MLP neurons of a small language model. Each row is named by its layer, matrix (up: input weights) and neuron, and shows model dimensions 64-159. Each number is 128 + 32 x the weight over its row's rms, rounded and kept within 0 to 255. Numbers have three digits each.
After each neuron's rows, "fires on" lists the tokens most often at its 100 highest values on Wikipedia text that the model never trained on.

L2.up246:093126140080096136218124128036062128201088145211110122119170206100172159085137135134129128125152063140112113157118177114130088120117124104144126146095115106195050105146122102100142127126089134141124093113157146143094082129097109145120085102141175146129125148116113069106072130168153082089
fires on: "=", " The", "The"

L4.up19:105038124123106071140113186141110100133127116081107142103154115107103098146107134139152179122088118120168127093167159108081178138045168127114137090046163134092094138117125111116133082143127147150111175104148106181134148110045068123192136201133110170160095104081164108101067167146074137167
fires on: "age", "ure", "ok", "ition", "oin", "art"

L2.up567:153190143114126146140134090121126154103175120135142113118159088149092135132130166135183130120097133095114113130101094148079102169114151132087154116088155116187105128195120099069117183150163124091061114133130133095141111146129111155144082120171114194088145111187105147118112144107156108135
fires on: " ex", "les"

L4.up167:130206120143169157167106167113149181139153151123093167103096153115124162096106079134203153121127140228144112132116101145098110139125165116143157148151140156137110121135104155179113115097133084129118132109118178120177104069103143139119113114105104104147154162093080112107121139142149131149
fires on: "ng", "ild", "V", "ate", ":"

L4.up195:098097150105087167121089099108132134123149108147141119066133124123177143134084143117096112143118076096177195123170161129105115194101152117183159171105193106151128116127182128187119140092117116107133096134124136201132048139121148166157158117084142085135107114135103091166067160197108097081
fires on: " M", "amp", " m", " W", " Le"

L4.up86:074129166142102189217115087124141115149139116145122171127131086117100095101080133106111138124118124172105165130193148154178156102122116071123140159166126101120118132084145124186155073103080117106084134117107140186135095104160067066125105105128109171102163132119106122139120139118084122134
fires on: "ed", "y", "s", ";", "orn", "c"

L4.up339:089127077155081138143113150154131131136129150103095091135121083153127139080128182119183119120105174116069185181179150157153129167115145111054101145133107142169154107153083127115143056137166087109119105175219143174121090121107080164106139126165121130090143132110114113107132177163105115146
fires on: "ep", "h", "s", " Ch", " ex"

L4.up566:120153122104105172174104110103060122140144120160067119070112159129161104122092097153184095141162123188128138140096111100178109129116128118151170174134151101180127186093182106116181094105163034171113086114119116137183133168092081125102145106161146147164093168109127147130115087107099138099
fires on: "3", "2", "ec", "st", " the", "194"

L3.up553:127086147166106114110133077127144148196120072147154164129223131113114077123157117147100158135129088151060157142109110188162105130067067131053113139087098159150151139147091094090154078101121120138052167120160086128138084166091169040158109095139214199076160111118112111076131164098091126161
fires on: "%"

L4.up585:143085145138119134181138138123150149132122117107151179118083132136063145090105117100079165113077091135127075114102113142029157109100135128057063167096147141135160181144115109073127133115155107145120140095126098100085085139131134094128123113150156129148119133192113092105143112214104068151
fires on: "es", "ion", "e", "s", "own", "ace"

L2.up0:164128141139138149127127118103133121136134152124145083177124138126118139069145155143156097106159099153089118093138126124176145121148092182125142160109149141146129190151180179070147119069105090133123146173163164077119134134166152104083188145129136143118176082143135137127163141167166116132
fires on: " =\n\n", "eam", " not", " It"

L4.up43:118057137098153132090152038135140139205100144153152136176165156129114089172126144137143165112135144119108162147113096140144081146071063096079201142114141153137141173186123139124174064138095119144087137107192077126081135203121101155165117116137164105108118140119093148080115113091087122150
fires on: "%", "ens", "ard", "ong", "ure", "one"

L4.up498:119092124128098152143136132150071089092136140124124163170133174129102109088113079125198144123086181143137144115164223139106093132108195121119099143095139090185114139054105110158117086136071176134149127110100184105103098109126145150184096118120124105126177153107117103175096134141124100146
fires on: " and", "ile", "es", "s", "w", "le"

L4.up111:128091121118130192142094078139091117163165061137101149156143156109143122113102134163179175094105136103099115086061146119135104201127124113169135111149136089149130153180113166133126060112139128127130079099085144111032092172124177109127091107087120123159139111155115104178123145104093111097
fires on: "s", "ar", "amp", "es", "am", " S"

L4.up607:123163145168118104122199103121112157132085122128133055132067120082101159124156113160169193077129056120129087179105127069144153082167127121108148123092115140149098071142112083141149039113134115147150146133105093146128147138163093076122178135159141138177125145137108082071121129083165120153
fires on: "b", " St", " also", "orn", "c"

L3.up321:109183133141125113126145132075159145136083167082158087100114169164141127157072098124144108121229067098102110225102109136130126119133159155054081130089081186171135164101145107095177145174119157118131084178184088099172101129129128112099084151156130100144112134113175125080164140146155105103
fires on: " also", "=", "uc"

L2.up519:144083080078139119099119123056130144163157144140128121100191087134096083124161086112133141134127164123165107103176108128057166184135089128118150087095202163150113124177189149104089111150120144154103142083122149113143137122103131144127114115145142138105152068111151101070082097150083156101
fires on: "ions", "ies", "ence"

L3.up26:102063184125089108146092130118145114123145159175121081113110131165150160160133121148122118131186106093119187149163151107132074152092150109088139157079131164131100030126150131148123140168073115124116101138156121190160115144104073093134142124088151068167121114167152096170086178162128095082
fires on: ",", " E", "\n", " and", " e"

L4.up270:122167135067154076118205121068108133145120146132125072181117151087102184130126121088134114123157076171106094168148127119062178117157132146126075108133131172121127155155059100097242142108112095140098133068197152150152181150186122128103105099147100177139168138201096122081136154125141160132
fires on: "ed", "b", "ag", "ch", "le"

L3.up244:133199167112198042172204127094120180147110105152132131089160097160150107119100108130097178103151128120194127114132070177103126098110110074151139172107052118137154167129177106064172089191121162115101074123129097132134152129089158120134117144127140127159114134169136130131158080162168157099
fires on: "200", ":", ",", "ial", "pt"

L4.up186:190133101135119145162088124117134100136156128118177127129221138144188124097103063176121120156165147158166104082110173074142075140114140137147046136178147087176133101180152136145119183135088177119125109135135148151097076126106101167131106159145118120199103106136148061124129170143132147092
fires on: ",", ".", "–", " that"

L4.up342:109063160155124188151107176091113128155154087129132139142075078138090113106142130129140122107101126108116131089142141099104088128150174130127062139108147176153128138170148173161157164128082140139075118131190123139128127103111080075157083099170133087158174182157087144196167169142106094126
fires on: "b", "ary", "es", " D", "ion"

L4.up292:144136104134123086137110134131140136109083065099099142091163115141121171074121117106133172098158161179153134116182119169089142116125059117093147126137059186173106143172143128136123131198152170098165062149126129188134112121101170108112121131139152131120095128110142149142106164184190094085
fires on: "ition", "ther", "ive", "ng", "fer"

L4.up298:092186145112069135118198141117169149124143164210101138062077181138094201112113126122156134074150111092074119219108120144130156163121089056094136205070131116178135124143148107099181130147132119161122084096129102120121143124119107167136146147135089144097059170156113130108133107161104128149
fires on: " also", "ong", "orn", "ave"

L4.up481:150152098172103136152171220077099126178081122136194073109124115173070132149140097114132167153104088128119126128181087086078117123118100092211110125070116192078096118159142151118121101118123101124140161144136172189144126162140138132126137082136141160138171087130130105101148175159143155126
fires on: "ual", "le", "ch", "9", "0"

L2.up554:109189146158111129145159130106101133165148130138124162146154137147112125082091119163216101127082108153144122092120135137162171163100081054118103143105094168255083188129107151066136132080067120135132139156060122114094144164104154092130126088167128145125128127141101121114115080144142113114
fires on: "===\n", "ice", "les", " /"

L3.up170:130160129102137144127197139111112097128083123106040157106185133127093143089085069076079118157135085166153105129068174134125145163164161148136154109139128126127100115150135135113105166115123166142086124089094183145159169107169173081125124121125108129103148155125125127102108177131168148127
fires on: " ", " its", " (", "\n", ")\n", "-"

L2.up638:160117128150089095167071166080097162169098130162118059097147173139154157140095115133115166128141093138100130090145144114129068147113129131128111171103165104144149050105171155136150112138103123110134077133137126180148095152072100106120168121161153091142068190131139101104118185130163123095
fires on: " but", " =\n\n", " has", " play", "--"

L3.up24:228118136105158043141191122095151137081098108070073145169117124134140152088136096165113143103134169150092108113045177121083124138139088115128132133138084116122146096166093143129128143170170186111173134142084203124142092146127181012121129146154112095153047135144195124129127147157166100125
fires on: "ther", "ation", "ath", "ual", "ive", "ew"

L3.up293:115196142158101183116114187134095112123166128167074117101117122097158093149139179147141155130114102149108106109155140099143104100149113126128162108070165149231116162116104132189106109092118118167144127089124123166115124137131162176088136071097164192136162136109088082171091157139132085178
fires on: "ack", " New", "pp", "ent", "ors", " W"

L2.up620:154163127076119135148068112099114139142124187108139104052180126127150147060127067145108150128103083114178093129138109128148142164084133140133119207131158107157119136148172138110144151149120184144131085131135133181124093144116158125114103111170198127174099129142100086039104134152138114121
fires on: "F", ":", "_", " f", "ual", ","

L4.up598:160139143076116081175130173099098131154129114132129146087153132137152107073117096162137170104141142122106104115149186098131149124067111121111053179103156128172101115125207128091126131098136204097084147154158212164069069091086127103096088135127152147163127149144114109095106155169129031110
fires on: "s", "mer", "es"

L4.up553:120013153103123140159146153122102112103077086189110086180160155171110128129129139141141141091110131143184108154171139088144149118061105158147079118138111112136115185168093165133129089165081135141134143080191134122129130060114074119157158206128105212069080128118131136064121134113135169126
fires on: "ge", "18", " that", "age", "ite"

L3.up498:148162145128137146150183188103139109177128079154104132091136090122070122136146121128140137140043114111063116073098142080137072126145110098162143081141123119135122140138128143067130115130075113165121096086099109121131125128176097144163061078101115213085142137149097088093163154125178124103
fires on: "ond", " (", "\n", " /", "1"

L2.up242:221139073103128176113120081142044122107170113102114136101117177111110122075098136168138166100129180094100156123105139115126163155101129108179142076159209093145117094152116116170085156181126110073146166109146149139108098150106112110105120101179125081131077096106147108129128126120182140126
fires on: "land", "U", "=="

L3.up350:166112091091115115119130159086098117112112138073090072132159141127178111089166108145173131163115165108141108148140132108155131157130084152103123125142113108090166115095098160119188131103179140130084122151129117142101144108084110066121114245163092080129149154149255124152155182098118126126
fires on: "ath", "ight", "9", "7", " com"

L3.up545:165183139149147037123137153114149120137108185084138106159171112136172115102159171129173215129113081137099115148104127141123129146120138143091035125138069101097131083190160129040116125154135200125118115133170138132121109109119135120102102170179148124142079100115176173130129178116146171098
fires on: " which", " as", " that", " from", "ct"

L3.up239:122125122151147109158124091148125128078069170159190103127089108110122108154078107108153130051165140139140149141184146129103124065096213124121151115119166052123161146121116111182121084132162169180136167093117071124175145133126123171114173149218142163141121134081142119178060125108140100163
fires on: "|---|---", ":", "ade", "one", "==\n", "cc"

L2.up158:093103132126131125150175112088132064097127098142121128108137174063077114130176148139140171174101183132131140139191156127017153116090092142169090146030144129107132179147088160132128150171076121161091066116108129138112117154154129128106139059143160144081151154166045135171137140177084083150
fires on: " or", "oin", "te"

L2.up382:140129184156094203199145124133154116147139039152135114101064167130095103064160081150111131152131157125100045066140152146154077154079206174149107149141115193114164119135127111080116085166085071165162172119163178105097096114161167091064089127126135123124113148178095138103127176196110125134
fires on: "ey", "mer", "ace", "ton", "19"

L4.up5:160067127145143155135080165130128105169133154112056124121148188121164137129100103157065104139132128079148157030075164150122164176109098117165178132131102147059104081137110126172137145140157160138141146098076200127097129079142180109122152131179144130133104160121102090148111135169160145131
fires on: " it", "av", " he", " n", " had", " o"

L2.up330:178146115156100092152146153109098113121149121148141138113127185119174098077132130124161104079128078097066111071138154134139157138116114133163125135149146063097135123145136118126095078092146158129119173058111152136146113124135105056115146150255124163112149195151117111126144124134148142061
fires on: "ile", "ere", "]", "so"

L4.up552:110080156161115176144169165117117167166129074126126124182065166079120149134120158156162121063122091066105165137074168098102209137141079089211137134112168182154088155092088130129158179097107150097104114111108121122107118168115149131111098102133181092131111158124103090159133131100105103150
fires on: "=", "er", " us", " b", " also", "ed"

L4.up107:058153124139090210178101134121111149190133153139162085129203097126085106114083110131088151108124129165083149120175125144119125098093098156161101128108124164147162173121138131148140084115110061095056160078151153169144145071123105093106132068085143143101166186151075120113111199090056126172
fires on: " |", "b", "ing", " N", "t", "at"

L4.up70:153136170088128117150119125120134121141142102114124137103193125152142139086113080108125141115127112176167097151180142133119111104135114150130068173134089089149123139202176093117115162173171176088110077140088212150139080092073150104108095158173160123100107136172126092110109182144128108104
fires on: "our", "u", "ation", "ory", "ame"

L4.up372:142125151167107108179090195125078124161063133117101134092109075121034104081067138161120077150084108130135125158155117129137191061141151081118135130123163097144166136155133152123139112114135064164141089068126167113168155109083135125111088083164144157111154119146098092139169157119133103115
fires on: "ember", "ary", "own", "orn", "y", "ent"

L4.up570:145152148086096206152127137069129152222172173123121110140152154094093179146166156160159104132180135194160148190137166114077100164135129149163143146138092098124081121086120156182162105150127105114080118106122111168142152129152090111152123158113132096126108161175168173031145163158126146084
fires on: "m", ".", "at", " f", "ra", "b"

L3.up528:160127124101127160111131125095165075154106122099212083111107143143163106108129132124152188169118123159155127186165127107118126142147184065144064144141103176095114131183125109232175073070158123150149141043165213155097127153107084120147187112131128139115115165097124166109099149134115133133
fires on: "'s", "age"

L2.up184:159102099180089165158114140154164127092124175120117119105121134135081151018119173140114158099127148138099123188145175102131191134158141111154063139122128100200164128181098162117182128090217063135131098154182204119137130089107132128119109120145117133107144144104098143072112123236086130103
fires on: "age", "ob", " pro"

L4.up320:145122135092146082150083088100118134157127186108168100146177117149126172109167091168180173141183128110086113138110162089158118119113126137113122150112139126143105077145146107083123160179119167136074108176188099142133119151131123105068137144188131111161100114127191106056143176106121123089
fires on: ",", " on"

L3.up54:139142144107089122150071180082112161088079118093114122097147092105125120158161113152114147132161187168139042148128110096137055120151136108146145146125194104115110173067133102132117137109088132115117111162132106156158085195107147142137121106146156045178180164110118132155082156087129136113
fires on: "3", " =\n\n", "0", "==="

L4.up249:109175179107054122118189100070126174142175144172134123163147148129154184114160106106149141158163116176115135151118139120062079144062135118081117111091150151206101158097151086080187079188114085156080123085173151159128103130091100073112103125111102161133122123121088115068094130151137131116
fires on: "at", "ra", " United", "ur", "=", "un"

L4.up106:112105181110096111104099212091163111105109122120095127105143119168218121067099104150156171129141090069130168084067180147108140179131066132111154125103127088181104156177173147109102160121085160121120115180138170154176081165134133135149124128131150118117128090168086109122134100204117096142
fires on: " F", " R", "ts", " He", "as", "on"

L2.up222:101130072103102090164149112165112114153119164134100069124193099140158191131127141140150136104121092138116156141157138138183082139079145110141120069117115156152122088081132114160174149177063140085123118102063183099096130184120087153137069089135122122166115161086107129128171172101120113121
fires on: "ough", "nt", ".\n\n", "ess"

L4.up459:126120122107169162142153086136124127141187166195092095174160124133124156147105168139151123108106147157135109129136233053105051159173111167129111118095123108146134139041093160111133108169093143145057093161121162121153134092190099096139097142124160145167142121154117076126118116147142092078
fires on: ",", " s", "ed", " of", " A"

L2.up306:108040122160123085160149122119162144142125130145137145154088164149121089101133170109130143146170120154164054132161105011075138128146113123091081155132106094092086173148154179140118154113145127150116142148116170108115116088098107075143164246115145147149172127076192118133128124095120169114
fires on: "fer", "age"

L2.up111:172136190182087135134145084113129106050117129171145110145135096123102133143187134126134069154136123129073098068163096133145149077139132155094131162128148158080132137102148200122148150165089107153090116156115162128120129108195119114049148103146110150108159106180080081104117201151171133102
fires on: " its", "ime", "ie", " –", " le"

L2.up120:124196099116143070185126073131156152077077159161077134091127136130140154080098075104191132102110119114203115132117142117119079095093091106092104142117072067126160129154165141137086148133090108072132119085103177187116154123151096136142113121147126171184174110112136129101150099118117134104
fires on: " an", "|---|---", " first"

L4.up139:104167097115107130161133174083131159210140125168159176076218141077065147108104078105100103145154149128124160116129148139140204108109156093108120129107111123111144200094148112100200169119110022143135165104196169103140095090153107123137133095166183114077167080109101125113098088091057151122
fires on: "°", "io", " |\n", " and", " Re"

L4.up569:145177128123081131181144107113077163210150106081156105124172098122102116132163143163162107106146131135097072180145120157112082131112082156100086123123158151164104192135124122031132077128157131107071145089213121108150136123125140116131166116157145157110116187181122068138086166140139131114
fires on: ",", " St", " ad", " st", "m", " |"

L2.up522:140145158131102168175096118132106192135172108143138070117157144089161129107138130163097145105151140122105133111161192080128094146145124090107096137105195109153099112107156101118139122151108131099118178141143169165197113166135063074138139107095171142129142115140136065111066122159177095106
fires on: ","

L4.up36:172127124150127096168137154108112164170097177145098080068118115163111125120089145140184139140169113161097191147106147146096123110100134119060156122085067187117118115128145009138116103203153077131089172124109118163101119114120064135094139087175087155149135150119184129081117086148148115070
fires on: "ie", "ort", "14", "ur", "15", "ire"

L2.up544:158083073161145055117147122103152159131112160041084151086177048164147141080182203042167136097137041129148151074181167110176203092133162142188107115142132114158128153149158184132107153103160206133136157116100148134165101111125102154146145146121115090116102164114121158180095116150145112120
fires on: "ates", " ag", "ations", "clud"

L4.up237:135130102090173129141099134089121133146194102141099176099169122160174090101136137137108115119145097128092175080134156146111134174133089030124115119122126129206144113173108174153152161141136112115121074107084166183089088111077106171124058107104173124118157105149152093184122166148118081138
fires on: " P", "ack", "ay", "am", "amp"

L4.up428:152088127084147125172054121134102162188151134105105101153144145101130143088112153198126138152146189092134153133148101142197120121086097132078104142175066235170103178157116158117114107114154099131158162117143161107093141112125143115128194090130137102104109141110155149119082107155113074111
fires on: "ed", "o", "es", "ich", "ers"

L3.up163:140177116127131139149167143105140182112144145133128115110092076167055163124080111123178177141106151131158102097197154029117112103107131132165182120075123123148133138114152172046121072156118172102103154122104146143124125138167127123129106180142164168132181124110119150092112166119144123137
fires on: " =\n\n", ",", "ost", "-", "==="

L3.up456:132145176085106027125118132099160134060107152105137174121102115133093144111122127138152145135159101151142106171089149137111102108098097148120075135151118113130155076162140110133109129164157159121132111115117088122180116077150107087075065149186109082146103126116184146160153146149157098094
fires on: "5", "ther", " and", " ab", "6"

L2.up469:100139188150119136132230107136132129090058085111151157147171086194091146161147138091166100088148089099065127087067121110204144133164114156126109093087102102162105143177143163079135156129138167082143149147086125130173133107170155100106150142091142126161178141190084147194102144165154144158
fires on: " has", "cl", " his", "|---|---"

L3.up563:123158108098097154134184122097111108100195133168141142148143114133090081118105108129124205161106139164112116081151159041110184103114151094138149099119137124110106094081098162155212077143105093061116114130200086113117092068142098089148121173115110145131114166143122096093107153125086134126
fires on: " =\n\n", "2", "rom", "-", "ther", "C"

L4.up2:169122137096131091112135130106124171165156078106131134173147148129087113085143131140074112128134108123150070112102154057148093192126087110163081141103141140147100154147107115084136103197130169136125155127072184178112101141136178082118081120153172094145107170160153103117162143103216134133
fires on: " D", " with", " T", "ct", "D"

L4.up66:212145142122097074116138119135131080123127106107081139168169097140167155158161093133109132114137136099157146160099147099116129096154062059113056125102114125140091156185088100064160124152124142076139103149149191145081139148141178090139070115189132148187119147196131118138125186125206150139
fires on: "'s", " D", "e", "ent", "D", "s"

L4.up381:128070156119089161143108171119126159172112101125097142091114182129159121185076103143158157074171170100074133171127122120103196179106115116134159075102123071107064112186132116167068072117120147129173118101116117147173099144137157146133117125103118111149154195117138134082114076105114133120
fires on: "14", "8", "ord", "on", "15", "30"

L4.up176:113142107049082161172085172141102141141136109155118077105154098076144154140110115098148041095144148109136177123129190162102087165165156074201163145143180147192145106127156125191110129120132109119165126123082110154139130156142095151175170105110115089132171171202097129130076158150099146066
fires on: "10", " y", "ob", "11", "9", "ub"

L3.up159:091113104126132124198108160090140171147155087119171125150162152142116093112124172103100130146164059146105120105177133129034114150159119092135152129140106138122121110106092153148101077126139083115045148119137136186193118094147079153157170130086128167084164182160072112120129092088097093120
fires on: " New", "ed", ",", " ("

L4.up630:164099080086164129145087124134108111190113158144071196068135162098199143051123174153136137117156120091132137121079068150117108202151147090143186143112149094113113128132138113110118108111070115132147152072105138178117130137139165093092101132129153117180155153091154138114101088142097094097
fires on: "0", "4", "1", "5", "8", "2"

L4.up296:192115162171178072134084183114108131115103132146102092114131227161095130146143129160098183089111138139115083142138150130182118092149129112105105159156160157147140095075126145146135112190143187070115111183156098166083111126103081111123146125120113133147181148132187123118108114113174129068
fires on: "re", "%", " (", "res", " has", ","

L4.up579:092120161114124119187115158111121147125138157125111114063082165143094083102106124143150176073122110101113191096106148129150138146128162066087107120089164191146112108145145086108138108113062065137140123114103143143161074132114104187074180096130143127119124189150127132085155063105145118143
fires on: "ow", "ord", "ly", "em", "ter", "ire"

L3.up446:099098125114101161188163107143087076170138108191141092134150114130106108106141165127149116110120092097139192148148162105149132139108130089166152110042154100136137149079116136164097102151136102205146152114119132150237116119137023129133116127114129164110164157129107091121160127103092049090
fires on: "3", " f", "ound", "5", "194", ":"

L4.up564:127172135126139093126158133124058125156115144089158092111134127154118206141162129100129124138173124146072134133101148170100047170148124074173058161088082097164135076163173081088134105163151187121066053140172144209110167135112089115127131142124076117155134112138181076094127147128139193168
fires on: "\n\n", "8", "0", "6", "9"

L4.up316:162154117166160068200144166100052133203123087118151168105144153103149116092081145102105078118113157185154129054154160176155120125072088118164187090068184108128124131119146136110134132156099186122138099131098170123122140114105147101112155099186137134095068169130096127133128193194126114141
fires on: " its", "2", "ity", " l", " he", "ion"

L3.up344:129086136137089049182149162147107098125073132156125070120152122157093120164163160151153084116121110101148092167124117129131168092112116121182092117112124117070120117110072161081113145167089120142094141149063141099122145158173121097085154142099098103158129157186111100125104216092176095144
fires on: " has", " had", ":"

L4.up590:114090111128154200183073114094086140183204068168106156078211165114138138083125120123131112120105090100153133103165121135185102186134096135156212066133149149148099140150136152198154124106122120149110144133054138172152118152162108077146070094117161149137158128157112127156065128152104119105
fires on: " L", " l", " W", " Le"

L4.up444:179158152139157128184109120122100119098125117160155128108150129077115115088079075161128135131136179068187140138089161169108168120124164127159081112148132078126116145088092152071087155126134091070112119104173152105075145124207109122156148100115077107166120131143123169116055136116129114104
fires on: "uc", "an", "ed", "ich", "s", " C"

L4.up538:138160138093111164130128149098095169129062116187088157104178129151136150102104116144155170121156123113121104107160120087127083140102089101070142143120108133177152095152169149095164118114103169104177084172084185148121130134065135060154056071130142091172149090094137094173103158180124117096
fires on: "2", " H", " E", " He", " I", "==="

L4.up437:155129136128138163096144125079125205105165166106139154104220157127154102132138119137099150140123205122091135147074166114099119141085183130098096128140163093121126154136103081123104074176114149159166169103154212180063117146072112138106105150125146143099121124114126115128064152143114132155
fires on: "land", " H", "ah", "oll", " in"

L4.up20:182111180114135087148140240088110098134128170092150122112117107155098117096188146122109180137120166104105160138137156159149131110046105139054080093128134117157121152146100119108134144189112169091086169090205143130157123113106087054134125119134117158129089149083163107120152195148154130106
fires on: "ity", "ical", "s", " to", "se", "ite"

L3.up540:103130107147127131120104133121122109139161127158133129140147194134209115126162107118126167113181166136224139094132121133158200154056092157147135110149154064128134127196163136179097142102117112105146173084155118097094148121117130111074119098130149172164127193126107125064067112200088101118
fires on: "ts", "ations", "]"

L2.up409:146124123089121056098104158089109089153105154124147121039150129109116133106165093120096121141158112096170106142092164128124194192145110163137119198128131113138101129119166109088147137119103218159154095131156156166038105142127175101100155109181135082159112116127125071075105103107176161129
fires on: " us", "202", "ies", "}", "$"

L4.up589:168126224158138167175061078109070128145164177139109160145160168114118149118106127164140121137128090142146084112160194091152088140138161122134121063089102101171102153102195147099153083150111155183108147130136126143145136177127110110154075137131131172135152160164107085150108170125095114069
fires on: ":", "8", "7", "ic", " h", " f"

L3.up128:169173156076186087160166143128131129134074153121061148136138072143141169125132147116089151108163116115094113100059107121158093142108121095125109109060092097131144113127128134133139164150151117124149096140169128126121146098129118067124102137145160116164111158229191125135144158177154159107
fires on: "200", "2", "ath", "1", "0", "]"

L4.up405:132157122156092202204094130097077178159160136072123156122154145119117157113106078171081108158177082134137114148134140125195126121125086128133176148096170151123075161094120141107167159158145104114106154168153145148128123149155041122133095097160148150088166156120074132107107129126116126069
fires on: "an", ",", ".", "it", "ate"

L4.up374:109186101100063145158113144056092124141113106150167162139145125137149106110103107136159130148118147181102089123142214091174115096083127151101154055048111139198127151120105137086083103116145164093124168135113181138158133113077107086099086104126135171128061124102125077151151191152102102157
fires on: "ity", " e", "th", "e", "2", "ence"

L2.up599:154197076100114143142108134188122128167104168182099171157104119103124163140144122129116097143136092154170088127121159140165094096085107107120143194083102143124158139138137114113104146108120100112165040191125183162116158108142088144137168124133117170115163128183132146133147190124114128095
fires on: " an"

L4.up327:173130144089120086100058143126077108145161147140127106110143160115117113113164138201105133106108140196163108089066145096100034157165124121108140148154155094130102107102167146134116108100140181089130157144054138186123095140051155148112055129145119103133106126159158101187075140108147108122
fires on: ".", "ations", "ing", " ex", "s", " us"

L4.up235:109157094136126130185142121131068150156137162146177120206153074128085131138150105228117104102137152138090103133106125118138187108195155120178092057131105126185128106138124170157094132059157137113093091102144136117090141063140123166107156127145126139113167163157100139128134137169080113117
fires on: "b", "ly", "t", "ec", "ember", "ent"

L2.up322:140145205163148081092135123125147135047145143148127070148116169106166153123171175136122063109188144101099107097100145129157161088135103151114090125102139126129118091127137148097123126139071104104094156050114201152182163129151146204095090169139137106177207138133090160140134116124141159094
fires on: " le"

L4.up218:163130157092142132142091099153134114177137098141092162097128171133197154099118130174148146092143075112132099136067157081098118100101140103122182163096135085155119073134173118167174121111124146096125081113079188147152099158127115121085052135144147103184174114167077116146038098115128107089
fires on: " St", " C", "le", " a", ":"